MLP neurons of a small language model. Each row is named by its layer, matrix (up: input weights) and neuron, and shows model dimensions 96-191. Each number is 128 + 32 x the weight over its row's rms, rounded and kept within 0 to 255. Numbers have three digits each.
After each neuron's rows, "fires in" lists the words (lower case) most often at its 100 highest values on Wikipedia text that the model never trained on.

L7.up843:129188133125103168154137124152130118158056119088086173141100153124171081144122126059112094129145072136138110112110128177118115101157183072124082158166161115148140119095099134089176145198123105160183180077112140126069101124102117101187107101146160089153126090167122135125123127137159131093
fires in: "to", "but", "that", "a", "than"

L5.up170:154140128119138111160156111111075170179183111113111176133087145079151162122187067131113090088229141125118199130148138144108184090104127089121138159146114171097120134117115163163151156111133117101097097133181144134089119152186115124102167130162178111147103111083143069144126137147137122033
fires in: "of", "was", "as", "being", "been", "be"

L7.up138:138146165139155136162117142144116166074165091177153116118131068130084088186129096089114083116116094128159161099161136118139092111128142090108158107130076182128086162137123137151072143114127116086107096179090160057120096133117135125116168175079123158102130071117154075081168195122177094115
fires in: "was", "is", "became", "as"

L6.up478:108124112125120095132043176145100080131099150097128093126141112095135091167102107161177050127078089106160087192129136140129087084109139162210159078097164138148164170106139166114142135145133079137139135172129084162184117146121144101148116083109134104085095128142092123146189074139163089090
fires in: "of", "to"

L6.up716:113176175230142145135111111158104162144109145127166147093123101119128120099104091118154110164155113157157101196125109093138099115144068136097165140128145122148143137086064188124107099109152119148120119219135112081173115122163158103077209148152066118136122131089143105116124129120081130142
fires in: "he", "the", "100", "it", "she"

L5.up773:147147097166100123103056132137079094161150121107040143113085173126138137157194100152107143136127152156130101098134147125073157083139125139109147207129075160092119077178095116131087105095149117146069064146144133162125133104090093110111148098187136151115167139104178132125100122083140102192
fires in: "september", "no", "october", "november", "february"

L7.up493:132182133107145150156115100138138198205109166090133120127124109155101087147176133160163092123152133128113143179175153141097084133114124127171103142109085103107120112128118146126095079130130133085127151110140173178125131201096107108167142142137097177126148153123114122092108108217108074122
fires in: "to", "can", "t", "couldn", "not"

L4.up126:104122091085149070127155103147145102108141148096133136165092101143143137139115134149154140098133107153218075159099096177174110134103096101168068125118139167136143110179062149116169161092149152142102133119109090137096116146146118067066138145149161094121148161181145058144162155082153126153
fires in: "of", "one", "such", "either"

L5.up419:131111113168115147099111166185164098120102099170087148195156130143148108079148147142114150171137114130167144091095128138125170179147116140110154115164163113125182139202097165157115172149126130135051069109158125137178098141125168122113121099082185083186116126112165050120057123159165138205
fires in: "a", "to"

L5.up826:085170154098098151085091136130113156146147146140200142131131188091086162112102084078116109151090105116132101152126148090155139114150153150140110078127074131137118120081180098196110099093138102066088134166103105102096207093183118195086125077142147096095179140172110142121150093055074135099
fires in: "m", "mm", "cm", "million", "billion"

L6.up22:108193170126178131037061111146123095159100124151089054170117106116143162084148154140151120180169074125168165122082155071143132130141165111121153082110145159104158152081095123111117171101177145103140139085134127109097075120143159161198119114106149078120152123149131080067111114169121154144
fires in: "he", "that", "they", "it"

L5.up943:122126136102046155142147174136175106110105140163085085152106104113069142069162105124137141144160127128157153133098159135127110093104156084147186084094078127108167133170197152115100133118117151123225158123129129196143156136131128036078079099066124109116131142079141122152160122092148128102
fires in: "has", "have", "also", "had"

L6.up21:055141158144154131165136111159122165081151172121159062163132104088141132155112055135146092132088145150129130156112098118137124152115081149171149076114105145052076163151050133110136107152083154113131124082143106154089101187136107107135078139130169093159135144158117139074083140122127133128
fires in: "of", "from", "the"

L7.up754:138161097162123089094054109127121139121108118106077096177130181059166165117099031128166108112105120141175062142126146123103101149079161137150099138102111130136139144110106120149106127097140153126203102112098138068097181100118118087166164129181118106128148033113143109148059128107109081158
fires in: "a", "the"

L5.up88:118145120061130134140126101103154174187099148150139152122137114145066152056152112103127070148128104106174136086119148114166127092180160101066200147138099147056117092140088137159102146123150121135100123116103141128100082145146136105151160148099182094163114153126099137173156145104087132134
fires in: "in", "of", "be", "to", "been", "were"

L7.up816:145147098122092164125157130111165174131078097153103104108114116126060103180104129138144083125143085117155129116120115102153146115171162159212148143103098163110127152110165115136105079126122133122126126109107115121070110125186110121082130078149114124139122131117136185079096188114182235138
fires in: "in", "was", "has", "had", "is", "been"

L5.up597:065121156105192104091106117109134106140117113140124127130150142153048167177056132083135143112100098114202093102109131103141123178107155167101111101110148110157189200185142113134212124116133130145139125095108067142119141158109166146104125155124143081104146186083110098152154195137083125113
fires in: "which", "where", "made", "she", "as"

L7.up80:126151125131149107115133131128162097199135124167102095161114120112131090098096106042147139123113109139057167165131093098150157109181181134108146081071135164108178139158081186115115124122168190133145074081154103147173108153147195097137106141136116111111093163177128085091115104166114145109
fires in: "they", "that", "helped", "to", "can", "would"

L6.up36:121102174155122112130121181136122079152041142177153100120147155187119141110156108142154150169113099154131133131060135101135099105150139128140168083119139161111143142137122074110109169146109130122081173124098083148147090111155171069140156178099107118101121089111155097124071173179167113124
fires in: "of", "in", "a", "de"

L7.up268:152103099142181141128096182115099118094132114138125116171087143114136157142099133157124118113097203084136131072131108138113117140225129087164133127143117135096117158156089149089199096117096142159129157112107119092096088110132141106063139144068159094099117095088089101080077117154176122128
fires in: "0", "2", "3", "6"

L5.up42:172149162118101164097163091144124109182164123135127165118113104089122110137103120092165161126110173155051099137102125123145179080118148181080155119147147158119089141086128151113059126118143198091119093146076090123125090158146133117121128069174177141153073117125087100135155203158092124122
fires in: "of", "at", "in", "with", "s"

L6.up604:069144126127099124090093147134151111109125124115112172135119096140118102156117052125101129143094112091173110132135131153094114118127131103147181096133172103173128136126169155131080112162168166108108077071131219084127110168133180203107116061108145097103125083204101127119096100160152120192
fires in: "to", "would", "0", "could"

L7.up256:108110173139166169140126073143149115154156074095132085096145095106141132127141132145141171144167172137076072112123118153154169121149165197093128083158144167099160123139158128206119183154109133154138158120177173079160102120104153101131124158137097076115143060101091082114104125134137140133
fires in: "0", "2", "1", "7", "3"

L5.up543:046107206108126134109164087156131144165120130184146096113115110148169100150029090080129078111184073134126186120187164143099136109081142147129113137128127147127146149102106119118173128143170100105113157171160140176147083073099144124159049108119122095129108102111128089104117118177102123108
fires in: "which", "to", "where", "diameter", "as"

L6.up644:118104071156101074092125173170154144094090117171041161123086110137070105113119104141187137094167130108118145079180161094126193032073147146146129177113128184153036156149138103132118142130138157117083089136111084148164133182120126154152084158169177115102106086122093105146113124138133132103
fires in: "a"

L4.up35:097153088172107087174090096116138113144078151107070076137136125183110114143119123100163153150104069149139143131137135118155124120111090192091162122139166118148175129112110112168117136147128144131095096100129088153154156114184149069178143066130123104128144074154176132155109142167178057103
fires in: "that", "all", "what", "both", "some"

L4.up320:170094123150095169175142179129134116082186093083134107136132144158045155092159075111138137114149179130078127167162156115119121116132151022130131091163132120128097080134137140177128113126119096107084107069142138115123127070106200133119150036156167108172120107106167131071124061117126123079
fires in: "as", "became", "in", "was", "degree", "from"

L7.up447:143157162120096156146033131138179180158136126142152156092119091147079106117110153082163130063106085111168100145068143141104149137131129109098126091142177182130086183110057149124118054182137105147122139137103112097121163107093123150122154079138112106158101108185099174096078141163051138078
fires in: "the", "an", "in"

L6.up800:112121147105102123146126096146166201147101127084125048073080102159106109139112183131082145141121110145135113107123148142164180149129137102097155137139155209074081093096181111116133161055123134079135089127108130136161094118097099170155142135103140166116154145078133151117137141145169063145
fires in: "may", "december", "january", "february", "april", "november"

L6.up100:129094122156181092148137106179101156140060118026133133143130092116113081115086120073060076112082177135127086182137121143128165170122105153115113121144190124091121162178108054158198058108125105145137099122071189163144152097100098111171120150149110109151056143115133121113142127170091135123
fires in: "november", "his", "december", "before", "october", "returned"

L6.up515:096157122170134152076153163125171100129120180115096143169105097163180169119094146097159125087162146195188193087086172115156164110159073106132147134116090198092122153131084185112144152081177122145123116107129149087152103170109163098084126092146139125179158145079138148120072159153107034097
fires in: "have", "has", "had", "with", "makes", "or"

L7.up416:169173128172127098155103157128127126125085121135105129174109117107141094151123103125098161140065179197021131086113143143129178107107103165121202114107137177131136089152107039149119116169181124120100160135139128126143111127133116192106146144115130082084108131125126133129080086159163130184
fires in: "0", "2", "1"

L6.up835:145092105164133126133111171145167066145110129111113174133090111102145131122173126219093106089108121131119167118106162195111082109154143129137161081136084138178134123143175122075135078144177187112106141120081139106136070138186153097073106144117120103112113117164056086085142170087114142107
fires in: "to", "would", "can", "could", "independent"

L4.up767:126136129119142075112066180116140113079141139083119124122195110178168151160108075096158102121096177133121142131082139085111174144127100100099150113147200127133146124142137104116146123059186144125119156109126124101140078117133137144143146128094125151096112150148083112097171170151156103059
fires in: "of", "2", "made", "molecular", "utc", "year"

L6.up504:107161134117167106112111148143164120149132127076103134082133151071135130186091160148093113130175161123115104123119099163114176109076169124142101058148155104136118094099099071137203121157168160111066140097161167156150085161113114161139060140161141109110070076145054080108141117141125098129
fires in: "to", "while", "could", "after", "began"

L7.up442:191134083082071097158123175155133115160113136123159078159163148121138125159127097076153175115125108171107171168169168139096110174114206120139139135162129120194128124155164126154196142149163132109054091108169126133191104130106157151134121088108093131115134088149093128179164145110080130162
fires in: "can", "to", "may", "stadium", "station"

L4.up216:162105089112146078129142137136162141176140138107107128103112092092128206078174109058130094072131136206150098159088143082143069145080101103150149168142140132159129128106097113098124133115105144086152133095169150041137130110162110150109095192143126089163103135111098169112156146104160140083
fires in: "be", "website", "in", "an", "is", "incumbent"

L6.up44:087125181141124127081102169110136119118132139111122092111122166135153152123134113137168154167171163084157157182114081116134138094101129103063140107092168121168180089158133122112156147139114144149129197093099081110111129062129152158113171081071097083122144115100098165105121136090105119126
fires in: "1", "ultratop", "diego", "angeles", "2", "0"

L6.up729:110151054180114167130123166090138129176179120091064163100129096127037119122141148105127186115107156170096130086121122122148128070177122096158153142121103134139137111084142117130109156159087146100163117036093110158139097140166084183132163101142182104141118142088149100178125146136154120139
fires in: "a", "the", "s", "his", "its"

L6.up594:120074119142132104087107176171170097092103114150151133142068152167142121125176113085175133060110146119094147145139118127092053143115089117131104137129066146147128158191130137064075149124143185134138126124109100109195150133093128179123120163196077099102101163119106141208119106080092158150
fires in: "an"

L7.up453:127148129128129152140146176167092170151153146101144113133202057109105158143127075148067130143179160185147121118119187110165124116175118110142165108136066094130154134108146138140085101156157073155146075190128073081120153151141166110068171132062084113086177080049097133129162136127103110153
fires in: "of", "three", "two", "these", "other"

L4.up865:152105085156120167128145209123135152110087069100213192152109123135123106113109147122199140093068116140092127152140126125084101129137157090115113101085120104141074092106136169132122108115138080125142128123167151138131115119143181115045203086103093077182144137136088091136165174066124197093
fires in: "also", "been", "well", "is", "was"

L6.up855:087114128191125085198132191156135103178113165156116145070106090146175075177112101145132165113163147110130162098114191149108138065087105075125093192197137110133135145128083141147080154144113150096051104114066131136152146130173163140135112152142174067108107144124117140149168092173104128191
fires in: "a"

L5.up411:122143162168044149162126116147172171183142165208149152091167138128153142126156138102131075135141166106138141151135139146133136142179106085146136178121115131082093101117104132132126102142165185100108107090086115124101128080139109138119131151084096110069118135162167101123153098133122145084
fires in: "at", "was", "is", "ouellé"

L7.up912:114213144122126096153080113079097135120122096191107129080070071157110093222137123140136151108130143121146089132183135086100085115161092124124112133117110109104127105129122114118165143171137105146132177174145151136136107147135145175171103105094037106129111126109179139099094079174071100220
fires in: "in", "on", "to", "pm"

L5.up680:140144151121119167111133160109106182150128194171150146090127133078164107139154118173156078111128098112163132102143166122122150088152230140142146126095173152121147167134146110153131125051135120144082048139083119129128170195113141094137165139133139151141069096141100128115126083122140134123
fires in: "by", "of", "to", "in", "and"

L5.up934:047143158128124127154156140180101158148129110120143092104137073157118170090134122137098158148122169189118128135151115080111138114205151152117123129149085112102113150150109112125146163149124112145074135103092069125108094225155144105142087030120091144115160135136079124144142182103128148118
fires in: "and", "of", "in", "during", "squadrons"

L6.up224:135137160158192155135085096167113134107164092145088114136108102125161142094120132104146120107120145096126123060128083079090167166127201169130115152156188166107049088119137147109137157068139149127099101120109098088124110149132118142157077156192142099141147135149101070097124172111125147114
fires in: "was", "most", "as", "been", "were", "became"

L7.up595:121133091198170155125142132161186100082110143125135098074189124090143169146139114087073092170142176120117132127121141096135121113118066087152023128131143203135133152135149106192118109145114167125120066072146146124101119137186149143169155156137144123141164090126132143143133150148143214122
fires in: "a"

L5.up55:119188132109156120105160175141105141086117123118149109142120158093110174180128162142115127116124080114072130126091122154127137120148091099106098135092140174110114168135056117164177128163119131097069146190192112139168185120090106084109178116150136151066141118155153105081064130113168123115
fires in: "of", "from", "county"

L6.up460:061167148078133159117084117139158173138116150179079133142080140111110149148122136105115125116069041138160061083092134136130175096151148123164142164107116145139090141125140179096137127084087152181145109120114077156163094093205201084121112053186124127126097096113121150211179121072111089143
fires in: "in", "of", "than", "to"

L4.up940:116165089065115118163176095147128171102100136146097102156198160071122102126122103115173138130134144212142122118123094145146124129138119115186149075133107163179094073165137151113082132137099098135144113129120158115119145148121096175035116124162126099137120103124117143133136126178165122151
fires in: "of", "all", "three", "both", "among", "only"

L6.up472:059138127100141110137132136100102158108098089093083150159139062166092141123105121085150157139156105164109131107116127118142083111126059144125126125130069117174130127116124108137125109137127132110089087094094111142110091146170061037108195113142118069153131101136114125129133169136142122142
fires in: "is", "of", "the"

L5.up789:141159173141109129101094133112098148166148126161092099142130156105075089174163167144088157155066068136118080106145124126130151099107113125087158122083088122096201149129144199148107107064134154122123103127119146167158147106184145146181095128095134127086091096188112119073159072121113112099
fires in: "at", "of", "during", "in", "to", "on"

L6.up892:108118086115118157067136098139136167139103118095062131156181133086105133086151065172114136117095101141190072142108096112105133115153119105159171144080093193148103078179119089084131126154123068172124173067141095096127102087169160117146103127099089089119111120109101129133112139124128119111
fires in: "december", "february", "september", "november", "candidate", "march"

L5.up778:090103153109114109171179120129126145119103172123140098100141148120136115167174113103088186121146086184102109148135112060121080057128173123059163109194082183108096143165112152126091101102128148166077182099158110121146193122151061128136145095106164128090152108115158129130144135143069148136
fires in: "as"

L4.up592:109113125101119188161113128146120082129138101085107107129100060132117098104162143159155120083130063203137207119101160055114129121132140125045149098059119106146125126096117138109164151124136124173118067121136132126150154121139135086094118152120128117115200166195120048129140088147168147136
fires in: "it", "i", "is", "you"

L4.up148:137086159115099166091157148082177108130139158110078055186118111124073093121122160083107132140119090148162099091095148085180157159159120165183134126159119155153107110084124163139161152044097085132173150111137134180114130144133105067080101123094116105085159142163085055118122181158096186151
fires in: "it", "so", "q"

L4.up785:101170114126128138106089143094165096161167118138159161116088106132170159069099072091162141117089177115187123117117138219149154096138116174178137132095114123172131165135099137132149099084091115188107141064142101136108146111186086134124150163108126128109127129126175129095137156077168091098
fires in: "of"

L6.up572:133172088146164172134030151151076193142099091112109113100157061114158071075090127119077137155141115136152083149171104118142133115168093155116108060151105162142136095082124128151123097127133153175056102124126119094158086149167166113091159133108169173146178136166091159157102153125091097149
fires in: "be", "the", "are", "to", "become", "at"

L6.up759:126139108107130186136098129094132139113103125067069069163086113092118111186123130093122148122106100136158080169118212125079113100165088069119164123096144143115088101098093081175135133136133102193152156172161180141138129126107105090170100110145094109175121143125092131163087124169176107153
fires in: "of", "following", "later", "this", "october"

L7.up286:133188107115142169153173121079116158165139187126139165129129169131113134103137107149196066125089102146165126081146138140084150114102188110107093116118040128164095120157112123162116146112115181142069129090150175129140122106135101157187086099177161105122093121121122079050136140135125114120
fires in: "to"

L7.up367:123174127144091126120120137155139142176115137144141084188144093116111116089153098162143110152164097081112129147098083193104155101077135100133143052078139156114184124127108131127194128112164107130150125114139138126166096181075111140136113079136145129146109152134109141090128118126076062088
fires in: "not", "to", "would", "only"

L6.up465:126141130133111095110080167098163162132130105107093123098117087165123073074114125150110045115209055133165103088132103151139172127145098122165152159124152156150095113105112128143118116093180157159114134132142073098127104164180138080150173091131177115141143163112115145192137133128162151066
fires in: "was", "is"

L4.up122:128145193115139133145162116143147138108096096164157111112102164123115138125117132079113112182134173131023105124149129114111123102091176109104167157141074169097160113107139129128136132107091114134111116156116152201153133152136122124089122155038150059070074146114141148061117156078127142116
fires in: "km", "0", "mm", "cm"

L4.up10:088126146196090137179140172166109098133150147101037141134064113197116140142175107147180104171166103159125125110180109111099090109059118067138107118094085156109116089183130106136129175126111126130127095128118079183130115157100092117135132163172160162126126073135175123157133087161087149136
fires in: "number", "round", "class", "classic", "stand"

L5.up646:114116072154159080143157121183181117162134144167099119160046119160116103106095137106176155158099166144107125121045140193131100117141094144086076095110093145156096125109153090151174137159140099129120094165094120147211095085173161166202181118136063083145119137098173094109111094127160124099
fires in: "the", "1", "this", "1r", "cup", "its"

L5.up366:117120092184079162124130091112138174157111182140164169131174124116134103146151114178207076119126081131139171100131099126083090062172087090090149130123191076095219139141157129143139121089135125123145116123135114097128117079128086092133135153160135141105172125171161114128054118147152105154
fires in: "for", "under"

L4.up880:114115120104115129128115135107168068151099096110091056138140175081123153148136123193098110119102125129135143129123184176119153153141113138066193120088129075131116107135105121128120135175139129109113076145124084115162068144126153135171047129127151114157108147155066105118102054122061147134
fires in: "which", "mathbf", "cf", "ct"

L5.up261:154110137108095077113086138118095132129075158147096094168096090160179127076105087118118156130125115101175082105204182122126067099143123094074171117085089127119139112153177122093153173113117149171082095122135142139137112125153139146147101087105185157124126112125080116142075171152145167124
fires in: "a", "he", "has"

L6.up753:111146165118150192129072158109148190181129149090149176092133123146098201116168150147128165146126145126159089134128122156114096122158112139079166107120140127113163161215094171148107097060091191073076136136143127115168091143141100121162115133141121112119118121132124114129164083106098178185
fires in: "began", "of", "after", "for", "on"

L7.up125:082156150135118156130165053199119097108106158149112125206118107076082111121156107066096117124135149132164145122132117103136147088097133088145199179107049168122131102134159120096114173088144117151093111115127139108148083184140150116161137095157210130154199124095122114155142120088108101134
fires in: "as", "is", "become", "not", "it"

L4.up130:116090129120199163151087064069115123220125100131163124130088120094139107133147089087134098142096123155124100137096098121105146100131115100162144156152151202055182126118103112176165133119125149121093100128118127093150092161139143184142074125113197088156040133190099127114149145116104158120
fires in: "during", "of", "under", "to", "by"

L5.up68:071102040145124098105096138084145118199175084096108165177125122106090116077116075093135098080135169102131139081123144112122092056201080095173108205158076161144163176117178116113119152092094112165121129115128074100182095184184098156165059168143133102131084124145069144158141158154176116110
fires in: "of", "united", "supreme"

L6.up377:084121140167100121120153107110154113136093117130143116146076151122132125114133150129113063099187142120066149035141115112135128127166060105119138105123147158154167148124137133185135140083123182091094095123160130120140084131105132055169152103171145129095155165119148099096065122196103103059
fires in: "has", "have", "was", "become", "had", "became"

L4.up94:135133049092146150131092126092117129149108168110155118135120115087135131092156168142090125060118126125128151071183079102154042153186098157115132097140201117112080074164063149093183118090112098184084129092128101145176101143108149154101176050148155114129127100148115144111128116211062124145
fires in: "on", "in", "of", "to", "miraj"

L7.up672:115178129190142162120139111126096144135139164153169069106154119164072119134170098129168105133103123128162148125075106123156134135190127092096126171103181131113177149092162099104116159153151135118087153120083149090151098104118137137177085145152150093103095100047096185142107082122144125172
fires in: "at", "in", "n", "for", "from", "aged"

L6.up25:166141125142184140161147106150160132126120049102158092211134128155122124073135125077136111107204107190139098134185175145105177112168109114078157146201167168115095137079148113106122114107135177160125132157059083082053090155152083081092162108113171106127125094135101091106073138187099158081
fires in: "as", "is", "that", "be", "then"